python train.py --n_layer=10 --d_model=448 --n_head=7 --n_kv_head=7 --head_dim=64 --d_mlp=1216 --vocab_size=2048 --activation="geglu" --norm="layernorm" --norm_place="pre" --norm_eps=1e-06 --positions="learned" --qk_norm=false --attn_scale=0.125 --bias="all" --tie_embeddings=true --parallel_block=false --extras=["capped logits"] --init="normal" --init_std_qkv=0.017 --init_std_o=0.0038 --init_std_up=0.017 --init_std_down=0.0038 --init_mimetic=0.7 --optimizer="adamw" --lr=0.00141 --beta1=0.9 --beta2=0.99 --weight_decay=0.16 --lr_head=0.00603 --grad_clip=2.0 --warmup_steps=204 --schedule="wsd" --decay_fraction=0.81 --decay_shape="linear" --final_lr_fraction=0.0 --batch_tokens=131072 --seq_len=2048 --doc_mask=true --train_tokens=520800000 --steps=3974 --dataset="wikipedia_en"
MLP neurons of a small language model. Each row is named by its layer, matrix (gate and up: input weights) and neuron, and shows model dimensions 149-297. Each number is 500 + 40 x the weight over its row's rms, rounded and kept within 0 to 999. Numbers have three digits each. A neuron's up and down rows have the sign that makes its largest values positive.
A block is one neuron, or neurons of one layer that tend to fire together. After each block is what it responds to, as a language model described it from the Wikipedia text at the highest values.

L2.gate224:581619545468549474538550463546497489533546500524517546533426390468463528443527505441479514486573431574594505468619514477550534431456552478514456455472566499491517544492491494465486500484487519478444555466429491460471458548452429498474496506489472554520557499586477549487470453563479490514495530477535605427526540585532472540447496580509482482498530507493480524427552510460533529520464524477456494514502529527516474445525433523471489486480531529503
L2.up224:535484454480558447485519502439451558542500415483481534543522493556458470491508520496524458563561478500505439545502521560523506486545433539490484565502429430453482514562443428500526519544463526504618494464531539412527592622565526518559531522474457453503560503472447540482531563427566477460519503487524518471465483510490565437519482486477503580458510519427483504527447538494498469498450486478487565514493529530562510509467437502533533485530472451459
L2.gate227:504590531508492528513478550504515492519508483541445535371471533499538428493553493468511519497439461504549476408455536478533484467563514486519448507513488476559458380462547521449474417540508518495589510475536519440485490607396524474513499537441599450462547449484530558464510472581533400573423474502479552484466534491445478501546506521527494495561478520475435518515502553506477473551427511470549492511453477495498506472524444529534490482533460518550
L2.up227:553480469487502402516547460596446525549494523551443542482488523464481523472543481539500479574445543616505515537467492566539444483518516532444505521517516489539516507523485469527564506526525501451535508445435504478604497597499562486522509515467505482487478513488591511495541503505566460486496451520539471536489430472545432524488525532515446476555526500496491519493553547507535510494412486482518505527472524438493495489460544502462470468441474443507
L2.gate265:495536512542452451548539555492524527530508533490487545507548520486506472449515418522487543549514497552540465472488544548482538523505524502534449482540528493474504455563504437478480460555511499557497487539442493446483528526479473495455492567425514492484529503505529587486460461581489558520510508498526508492511498440555516459588519480544460495516445396502476514473566552473546550599474492520500494512497510475514496508474496520547570510439488486484
L2.up265:516495445536526498408563437487490505507587499513446565459477453541511571463527421518548461463429532472542490417508436522553464453569546445548439513462532436552524395522492514482444574461526456550530531482436500498481568566483500519533503472501538465525587519501535546498499555484486534467453419504542503447481559523420548536575480550555539450527529510437465410497553523503429544530468515516428520489475429473511501513531549522544492454533497469520
L2.gate409:515500529531538394485448527557444477547477479420543505511490542450518532563478545466486541466520506504514496479460500488489526499536508534466499496493479488521484549456498475582499467479438509432550507522554521523514508527586433545499514511566495530471594521470537563469526464531486453479478499534468489546475479507501497475547525497515512502400475497495457553557483500485499457553527484571516575570461525441497518442533403533524488516463557525528
L2.up409:476510507466511493415424476518492486510523504536381390472508518489502519458504496440481578479563539544540486425529473590499499513526493470487514450504423445450534481534423458456533438466551462490545436434526473411478485455496524464455449516492472562475583550495511544541502475488491455523505474473509464606565495502483451535523449451467590457440460527500532565479481486527487535543387554490504453493491459409496505448512460452495586514534531516522
L2.gate558:526466460478518488515546516460518478503582493457450527557519492476540562557510357482428521500499535487525473443530502574436474453563447444485484468471511507495467537499437473526394443491582512497517471537547487451479564504557482546503499543502551545525521557459505461526525460534481473501533539486504467427530552524522575546525521476515511476480450474494430533498549503418516474476518510550465449487534495502508436468461527448516497528541525499496
L2.up558:489514488512566457518528479507520456463598499550454514511496497542431555493541487590544470476435479465476506475504461548492523487567441416526427481487446492483516499469512497484484486489603497552544497473520489514523480494517457443547463485448488476499510519508533512505468495501494475517546530428489508481552503524499502490425420543493436488543535522520439493503468519460507448505504521501504473507509460468520532500497482479567495500517488502537
L2.gate1061:539531520498499492506469459496462476449464500445505550552470557455513486515453498506411500506507509508568512482487461568513496534461502479558494609521493469499515497512453436499478498459494526538495553577550512492434496461428555555511564527462488531498534525565526462510483518591448520505561437509508503507556519516503479533524493547457449466489535589522445480544559545469488542449438483578524519482503550501554508504543562540478494471495580521532
L2.up1061:516479472492472468522528491512450585485455478470483509547530515539484579478438506585447499503527508512546461524565493511517525577555523459473492540468456481582497519544523477509508503502463509547509484480517486409423479511516502528476590516515453463530465464536541513476479466513447484543525437532521521545532502445528546526532461471470484536513509541499477524530518569430411528536452497473503539451557505533398478549584513534494391436534582507533
L2.gate1126:555481550513519524512503508406579500498421550508567462467516481508532515565491494454468517550539464536523404505449566458469519417496552536532525513453498526438430513522507443514457460448460507465446555523492469424522479467509518523486596522541491594542521564547470489507473505569537469463529453468526483544478508487607595405512478522556471507537521489494539536565496500491583525487514457508495498492425563482485480482468500544520473472490488490517
L2.up1126:497482431438488426506439482546521427482483535591473506491537547472518482515553496478520539464451526483547478525505438492496499470596531504445478583538503521470554480493414467466499512451478540563579525511494519503546531513481523497456533422463488595511521539537495577457537478516565492478448496486535576507490456489529477526534520491490512528531548530554490538442558490458486553526482503521471450463479507521490473521527461431541413439555501567528
L2.gate1192:507424487512527523458512520462553579500490524515540516420533470484506496537550467461515478493498432498494477492373383543561507582582478511471451502568493471459491500494466537501499465479473498465432490563510506488448548472477527484510427516497494525500523526569467498509507515507515452472509457515506512519483439451541489506564522479517551575483452445477481491448529534508508459515481468546490477479481488562559448503568520484528439481494548521472
L2.up1192:452539528483500584499444466445492429530508489570472458412493520559474446467460426569475434514522493541577505480414573529519482553557498489538402450537539446486471338497498483517441460433512513511444502470523485459493545527522576514381502498579560556443526569489517586529513513529493479512560426436527568454517474508570459522549534521535487530499512557472487536465519499498449499516455520549452486459463529477480449477531450533572426480488481468516
Clause-linking conjunctions

L3.gate425:525531499522492505526529496547553513491586524470465510525587547415499461519514452520548461567501548453521465471507506485490558512540387489538512493473511410598509537501476592499556485504505549475428468429511538519510448499569495500509476487512483448464548514456481506534482512479476509541458445535521501503525473470523541460546502433455515453483557489451516447466573474449487516487421494530467551505497509576499532564500518473532506409485481439535
L3.up425:484548589433516497496491516511499509540516468475533390588487537497557524477496454474484525485521480518481475543596524514583495515485588563504528473513493456473471511507475439518500530511465470437471525477402469502538476494520501430443560547511444485493485563492546484441472478494416494475521452545513461506502524525567515548485504583341513543536480587484481433595528415531540545518492425464423538519469532550440529444464494519434512512501592464532
Closing structural markup

L4.gate400:521494484516452479461515519491558475485484527492582547483479599456491389496485501538511465514509482511514490393485529511485488505463489506542483502536497529517523579461513521448477476526489516538577460460556512479516530542519470483494498480496517429471484440478542511533537512530488479560517512472501474469466510576458502515474460378489415480569469449529442502514547360469393509509519550564469600619473509445449409490498458440515505547489485459501
L4.up400:494437445469487558535509509497499488496526509486519491512487592535535412471574518553518473511456513540519522480515540512508430476433540526492444531494497579554562532581540526521513512521489538545581527493560430511469566528530547504526500438570524436521470443492465529552466479495487583497499540491485495453471546547455493468477484454441445482564522442482441533509519455534439499488517564499441568526458527472535453479521439407472491520526457465480
L4.gate553:573468491509483472484560475505568513557463466452566494488520492458585492532484517556492537541491461555484502551525564542520537478521380472538485507457467504498530498478492549486589524539517578470522507489471476507540571507442465532520552517511495551514535475523514451556498554511494425487568472515457459453475553479540537470599513447555483479510491497559447540543524493419500490483448516509485506564452535499523405388538500493520416455514491547491
L4.up553:486498382460469433463493457480472453461528540516496495466501540567527447468481500530513585488519515512537539520508444538519495443536489496526495466531533567506520446516529427461583426499495505530523486466509530523502523449496499501501550510496516489496526544519471582556502570495506525484572497593510598428510477543491509479601559456498480593533481469513458458523473465481445541541415520506514548498481559532534457590521455512471474528485465526562
L4.gate573:513466496490431520470499531528579494495474487577545517488507575500524510485528461492527494416528480516531498549424526505466470498523397504537507494520433516497501538512503480507556533465515468498591475543483438526495588501494528536413463508544485395508493500520500547450525472527453541463470539450523489463528565466442507513561526531508553481495484509500499546505500480475473460549524483480462541534469551539499516523533441537466499474472491530551
L4.up573:515537533499443458536522496548515560500490465538480455517397491512492572549630564485483513502508450555446469496555513494528533525450568529544502488507605418492514540434549403507528510539423502470511538491500488400548537418525542523547458492513482469482443456546497516468490501481442473413485456537512491500499443577515472521546556519436524372501444464583468504429535465465507480469502498450538498506505525522468514475511492396480488437527497572482
L4.gate773:529545478482494418525504482498483430459524500517538521571496518519599477464443492461506467520470570480519507605459483508544557530535456513476488523491527545488453535519509463487481466502458513508461451430513508519484535471501495505489530459471528475503586496481485485490519523472471526463495473521520496558476532529481504521555524452522482421549541442494482561607544537517511592548487505548515522525493507546498445524479483482468536462504469471523
L4.up773:522522462489511518481531508569421539456527491568446518469480559473524445512518600463510483469470532456547531402451554499542504503534477549540512535518480511482477473598546495478489555539496534504604448513435477490549512520502484534607510527466500409457464509521472414499489531512482509416495540486479516492529477481398524501504509477513457476525468426526543513525479469543458556522488477517444470490473471496514601541550483447515504550555496465529
L4.gate787:546522479491461489485517505489449507514475512461501446470545498472491576534527514505494463508495549454436516506477518421527545447564459487475494502543514504510505505472488554429538448476479554551559512468490494519505558529494467493490430503515558491465441465495476464535566511508482499480579506530542584559487495455446540466563492501518460463488518512450505537560492543465482517507521486481501515536412437495569444579520524459408514452506475527469
L4.up787:497511515492496454439529501511461447486524496520494427513477527534527533508506509496508480610489459529546526532537521468507465515551499526466492483483462556527529515598489491516526467468494552514530533456555508454419484497465550475413481470544549507557532473495510541436605468481405545477581492548490546466552486479513459511517470491602505508478465432539504557547511518517512510484498483490510506525450460432510472496494541479467490541481491533517
L4.gate833:528431486581503517475502508563454478466463536501509544508441527486527441485525553530497562492446594482579478468466510574483452532456460547446500520562443452465474448426515498535506476490498480482583465557537562518472506543497507465591550485467538483537496492522513443490509526490442481468517484584470501497557543544469487526513439500573527523480574552585502534549462479497404482505540496520551480486469488462517459512500464547494494527545538455534
L4.up833:520527475476597572471510484503506452468495467504486460481525475509446427479542427463548501558495449557480448455542484521555511562495492542459538489517507468536526516540471493526546461457416526499497495482458442509430513453549539479539410512517488465421456557486515461555459466510409602537484562573532550513532477422457509523460549468486454527503492425487534537429548476506531492446482462522553484481551508588477512464536516512464548481423515501532
L4.gate933:461518506440502458528524462622471515524527508543441552484511494518534536506448512487555531525482450528552519554507479496528461540553485547541543520505467491477482482568514453475480482502533519517605467471498495469512437525485548578494480498474515458532488532525516547491518487473485514543468520536487548541521485527545501527499490575574556514475515514507530495486521546531565609498451462512547512445433483418511582592502448425516477538488492567523
L4.up933:484503524588440525542541518556555499487450496479468525479561501518576553508352551564500425484498463544511541492506552517409498568586478539488475513498421437436534448521511488530579519543518526550510506519526449380506497481498486536538463490545500559451501436557495464526445485501558486547505426567444475433499516455508470514520491526559529500494539553496504501460475562500465500496521489446501521518460578513480475550510511507436545521387501610474
L4.gate969:498514524544475550465489515504562460398493580559449526495474525537563532495469557513466572514483523543544460436526466503506507543520503469445518527517486484508449505486527487458415512464503512521555448519496496483548544556524475536530542434546539441488591483483492494467455515479465458444453497472489473472534549529488507505516591567576442513530523438518494570493558534515458502485522481540516478499473501544484431504505536503474476492493461529528
L4.up969:492536494549512571496461504568554419417499457542500467484483482519523498461490517579524464554463452590463580616481473470538452514531439482512458485482468561523539504533489512430429535483486515564455465474519385507398568492434519584509482516549473473506491430473483452525514470501595449479523536496427512503496507464483514504458497518485445582506495443492459491484486509527391528574436495517472509473499455481525419523499500435520514541479466545492
Word fragments; sports "career"

L2.gate84:454461411544541526438562493547473443448447534578515585387457556546497485486513512572533513524524468501572515488454489559529479501483460516486512556551400501496511507530474580451483484473453544467491452533422482491431544434512585523525514515535491406541561512483536450489525504528513529520459515445472497475541511503454510529453471474499548489504463517500488492501510501452403478452445454524463488460531455515488527495514477487494507509563478526482
L2.up84:463446533433422433481549549511504510433498472488526462479448511495458511500451523492504472500479543494535459478538450510515508459545471498424484483491486468533586513496487527488515491495492518434491556506574516412543462493511504498459545511482479446523562475497518528457511569477540442449372459514439465502514558499479438514474473501534534589516535529393477432444546485471451457528512472474509511488478501459503552495516510474486573430473520459549
L2.gate106:490563464485478474459480485503476506477480516498536521457493455480523492519513510493481557541526409461485477503572445592522571381494539401566473523556517491481479434459508586511372547442512440458481459502512452503435514513554531536459512554482449466514490560472425538492470548481550507530450536580474550503521535500571447522504497516510488460480520449486467472533448609457501481522460467452560503530503470476531476498547500523485444440531456524512
L2.up106:455471519554467411521512488523467484446470482501559528511494512501556485525516493481473467525458423428487506514527376530486535442531539535484449506495562448519410468464502503534429504488505501441420527568444501542450441389540556497497545517507494440506478542490464568479504489472591544469399503523467550554542459499494431533491470550469548410484548489485527514600427556455418519417495527467557514506487523512520522521485466497478558470512472434532
L2.gate208:520499501517553441497428503519484509539426608499549525513531386461507554557534470463504548496573433474474553435465506476505522410537480491466506586465527547504472434509536481544455510530445516488471441490503507435428519563614464467472535546456472495467509441474480470492564445519461520517543488518466482574400525480449512508479507501589471498496528424465511539504492503429499530495519462450481487553520473477586542547521534468395464476438549486506
L2.up208:540534486463497509498402495507504515470455534483464451536526452440543457549426500481503467558559482530551504552529504472516561441509492501475494545534572494477473506532539511485565434528465488504464482482590566422509529559532479433464497605452444424518470542433386497488546439500546468479534439518495520522439497544517489541525534482528498519509562493535538457471549504491530495501447464533513506537472493455509546581469509439501512451478476521470
L2.gate419:469457556538461414483472554496561493492478495546571501549559496442582479531517411499477476461468468599481566467476449478519484459514536531528461582460513542502446521578482497528517441467489443447489489446510478472476484448542526501435534532537549515501476517527560535516475447534483474530611515468535507478435508507468498476449498413497497473530432484501442550541529498488484507524461534449515567541488462509468461502551495424543513465427439420454
L2.up419:449537462497442517496519533398572438483538475519511515525515514499535518561579569543457488524449614516525525453523434488456452523484506498505577538481483496424558431585544476528430500511506474510567476471496574528542516499502532490515462505458546518471528503516453499520446502486466484482574545507551595492488426500497470500474520485576454497458478564462459499496477561482467516497478455519455477500528507490421479476503503544504574495538442489551
L2.gate704:418524521493479386480528523531481537465484525518606551523466447474485514507516464500510477478483404523512481526487477495528457501439529475527460561508498453473535466545464557459478494454503454474495490526433471454508487452509525481548491544505512486495460506451432495524502490535513505434548489561471476449515492445517424469481422494489513578496484503526446539471414547516440472515530515478554534506491533472519452502562455512457522369528567487457
L2.up704:523499493534499491482502539516523522450534562547488566463524552446544520528530497499467481531526507474566568495562472433503543486446559472478458553549439478495523490520393548484528535562528465504480527463489474425533503509526497541577530534510483452463474486485470448480487449423494492465506547549494612463512469425522442495492489415523519561544471451417516546430490430465484503542542438510516461531531552538527544562509440516508598447504553504450
L2.gate869:455551513515436524496524551495484506466565509423471499487487498481517469536457468562459509503493554510518520488497502491401491481491566468506466458528466456496573422503492496452444528458538537443581528501587471417520514531497531576515498507516513436510532565508515521495514448540452538469506453632456522455478555492517389539480456431516478469494515467452438502498418479491489540498517544496538549490480429446511489500500500463480588496563442501451
L2.up869:490472466537502425480582527564490513464536488395539440505520507516531444552483537521462509588502504563417496549537458536545546495545552544479484528536468521458519483446465507557530513482509553454532501473528476525541492473537529442458545503572565554463531467568462596522552452548507528477517440558490545551436527455517523512481487478525537574521551552516462424459486506534596520435512494474558497480540522484558458546481534518518476528502407525547
L2.gate937:545529471631506440511510473561510503477540544562521527451503486436534511528567475531514453522513516504446493479427489518463495512518513432412509538470504449501584465573529455532543501564491491442468507535536466464520480448520512525496517535549525485509525539500500511483504461526573513536508542451507529496524423411529466492453544501539506440471526490523529532500554579491539426538463515488506537439545541511537490483466489429481527419473571505497
L2.up937:450533479516526483514535531497548519486514467532535506441489495505537506511533552479475434472443499553531514586524507545502455409472500464554507494557470435499461505505513451505461458502516441429575508478537531427508478530576515530493521518522518487516494561475473499501522470482448432519412477460490509486503477507433490524497429561522524560561439507523434556545414534526494475533445453490491514558523594496440527493469493490536586448481459499514
L2.gate980:526534484451568444490497507557470472533564595483466465491484489486505491472490509484468484412520468539526539478481488544492606485459447501481473491517464509475497478534519504451443568451450517486511544448529582432557524530483477582450483497507555457494574499478507531451529467553497514502470484563452501555492530558559493482480458487505440546511507494457536643524481529463514499540481507493489594569462548473489502477458473421540476426470509503464
L2.up980:558549495531485482540489482415471498480536486475530487533434614517542491477480541503490503521422500617498461508452513500449486485490498537521500457427459514450510441479527476484501527497469539514574491567567540480465447505462502547524527476536512442500547476474467482424537432526586487625530458504500509434515548537514499531472445529535539447480517473542489516486492481500590465559630499503492479489569524504484510488453503575506552477515512444598
Mid-word "und" fragment

L3.gate458:506476535483519496466450472524470455480498477555560527496560572490542513492457479521569453480487538547469489515507554574537492489499512514500455511477515522573478466487527551478528539501480495554512515481489457573524493497582478500514504535479503473520490512570519427504499530541581508440597462515474521532445511465530462490520554485493445494534510466528465558483488498499405473464390540526472500540528515419470444447521466481525487471416472472526
L3.up458:545531468556449483536464530534457529371499571494520457546475538521491485501523496451461589449511530516454477513449500430517498445557452569522497498495525457528458539494516460487586449515513532509544472547515580518511523485475506473430578474476583505489509508432444513437511531488473469534493472494504473532512562507498413564515530462480542521576499460462506592555522510492503531467491497501483541465533516533496532529488478449512473455542438550432
Split-word opening fragments

L4.gate299:533466470539464516500475507576447547417493585509489505527483505403522521544466448504487494590432384537478468422401419534574460494468447542515534516458424454484471507491535487584528502510466490460531465546484526473485528533461504524518477475437508464495566490474485497542505484453415558440482493530553504539468458532583503486523485486584490480536471400484550514455521507544542470503535539478514574482527541500484555515528530540496480444547502482496
L4.up299:497500521516480504451526540490508508479503458526490433448548617503522436504465508471545536441474530489473482540440419537595457574455478565513510503535451452508473529437541523547437462524554454513591488551447401478436566543455519511494455464523477503500437499485462512463499544522482465490501475514496444569479493459508571490496478541480509529520531433567466442497472495460475501501562447560469503497501522477499490532479540499435513574540471487544
L4.gate355:590487490453506490514536457603556546472496479471551518429528458427537482518497511507493537586498512512438490411461509548511519483433461501494504489475495493525501523470489580488514499508499519431538479540564455508442504559424488499458531512441494482494599514539530474544514532514503520583527511481486469495445551399497506503500510489496500478496425525475528533487530528422497514455457515519471521514428551444441456475597496525546452530497475568558
L4.up355:538526508497481504552527464545480568503528479531525442494505500526457444491433462495531489517444479536622391559500540580507507496493563478494488491528499530478506548430497472484443444523497441535498479517424506500522517558471496489524488518413502447451479519488527451478521519471531515489500488529479443534530484507429518532587495580509559519506440476557501466509531494409588534510478425546450527549560481522486529591524538537491492468500501495551
L4.gate583:558440503578465422419523471533479563572528508514558471522471519481528491519435474506481502534516541522505543408499433551528536466504442492462549520505456468488544469506539598428485447476530474502524480475485500466515523572490506490462572503380536506501538573533533500524533556543463475465541477482478455561468590482494489517444482498538487497492498501559507485595544534468492476512479521544564549585452500480567560523497533540524429493523525538491
L4.up583:517509523590472538517466452494363522541585515518422436540466465514495518501521475472474452518572581527507558472522523467509530507534435433521494471404570496489530450509504556426515501493493413448415467511527533559472463556488464499452486503411483523538501576468518525509446547486423466511481484531492534515485527440524478490458459512472445468486482512462513491518501540559561483463475558457462547484551491468522560485514532557461499527450510522439
L4.gate602:562566518563432482536545445548493551583525505505527540480420495465482487530494448500511581505502451468417452424482444512466546474523497473498550509530545439490469518509479502415500518550563490474488521514448481470505489522535443484482526529443507541415516466524569556548525530565506505513549471502489428535469507444539609493476514465548492557456498480539526509543539512450468448444424449538520491555487536531473450488536509530499465548502530544532
L4.up602:530483505562465465566555430471487504549536521569495466489489496468552560501556534546497485562443469472569568509479445556482496492545490469490480574491526472529569467497495514519488463507479459472482530509398460509446492539464497547562510525530512529462555540551522472536469460478494563484531498556442483447539503451497459490530427531475534553521553537568454542537505472539524530437502535454425438480546482525454626459495513558424478520496502510469
L4.gate684:515504494563468477429537477546532503556516515439510446598455556384548490511495447531450507526489511536344501503519550534500493480490479541491508536451548487506546548527509548483474461480546493507530507597515447461488451534469506523571564458503535548474618491565513483541587445529432462451544505486490476437459512456514525504508516463587454477492493489557477439520525530480497539526464518526541550509507487516427524494511487511584462454508475518513
L4.up684:459482484535468519576494479536435480512486499467463458511529480532474482563461485500534485460487524507446433464511485523525477586554437545479492488530575495503524547504563468475504509559535505481421485514398501457469479409463520443527449504481482434468510507429509468444427454510439544441472510486511460479503485451552458483526497509536559502507478473537494498525503428497509460512489497558504464520536593530428512546483497493497475517527535494508
L4.gate800:536518495565422463490527485516463565510471453477552457542505523434526460506500423488509582511512543515447474475478502472472518549521427548517521511464501508522557534552504513399527457511533514460525491559473524499562496519491488489466544512453505552464531490496563525512506534562532496567566475502489420565452541522595562477491509468605560470457529484589481522556534466442512553452520505508512524541506563502423453534562451454473467495525527518561
L4.up800:541505466576480517531529458497455572493562500518526498496540487484577507468484499491479404541523509560446530513475583511480508535536468498505522502499597544530564440494519452504520479459467474518521540585406551530523512515497497492528506491465477454453526619522547528516497492468461489489508477551489442539507482521563479497491529541503547439471471497599519497527510448539538578502525515518463480439499476532461484508534483425575482509521502519468
L4.gate1108:571551485524503465494536474444416522518521517510601442546474474440526550506434430478490626504527491499405495497493553525505507489474436531479511517467555545499502556529505558412499475493553532441490499494508482492463544452436429493528563491515548499478547510570582526484504463551489516534514491567484450541461544473504514526552467472570501470486498517578502491485517497476476529492473490507498503511504454500479459426510532442521465513465477499500
L4.up1108:555409477484475498490484524515531566520492562480485487518502534547507471531456515542508529463477473481511511468544495499492473514521458495504529408535545477463517523480441486472377445481537514610459506466477532486486569504496439525502481477533444549486464526504512510513426471473502508455507507516488469471448483453523498458490463529505566535520528533495428482581482421513467448488548473504518503511581433469488590527471621503563503532489469501493
L4.gate1203:581447507577483517434590480524540544522451534473496427498517497404529487519446463555471519456452537431393444373491434462535503504440456517448508581529430507480517507482457494468510480541451526519567564466495416506499530554443551496498562502521502527420518462538564514530539559529467467477534467505432479452525567410537514508521536524587477496465563479530461554519488556484477473505546464480593454543460486492453524532479455544528436497502489533534
L4.up1203:493473568510489432526487474499495510462499515476480435515468502512566513506503513453507480517476457503534488468487473470495455565481484483449485584462476568519508463498460533500468489515515470506534547512443428494397491515478570495546581486510504557454423508507473535522549469527567523515493518521475443453546497420522546520539496529495499474557604507402460520526484441533508476543499557503562448511449472399462516539450438478516436560512455475520
Wiki section-heading markers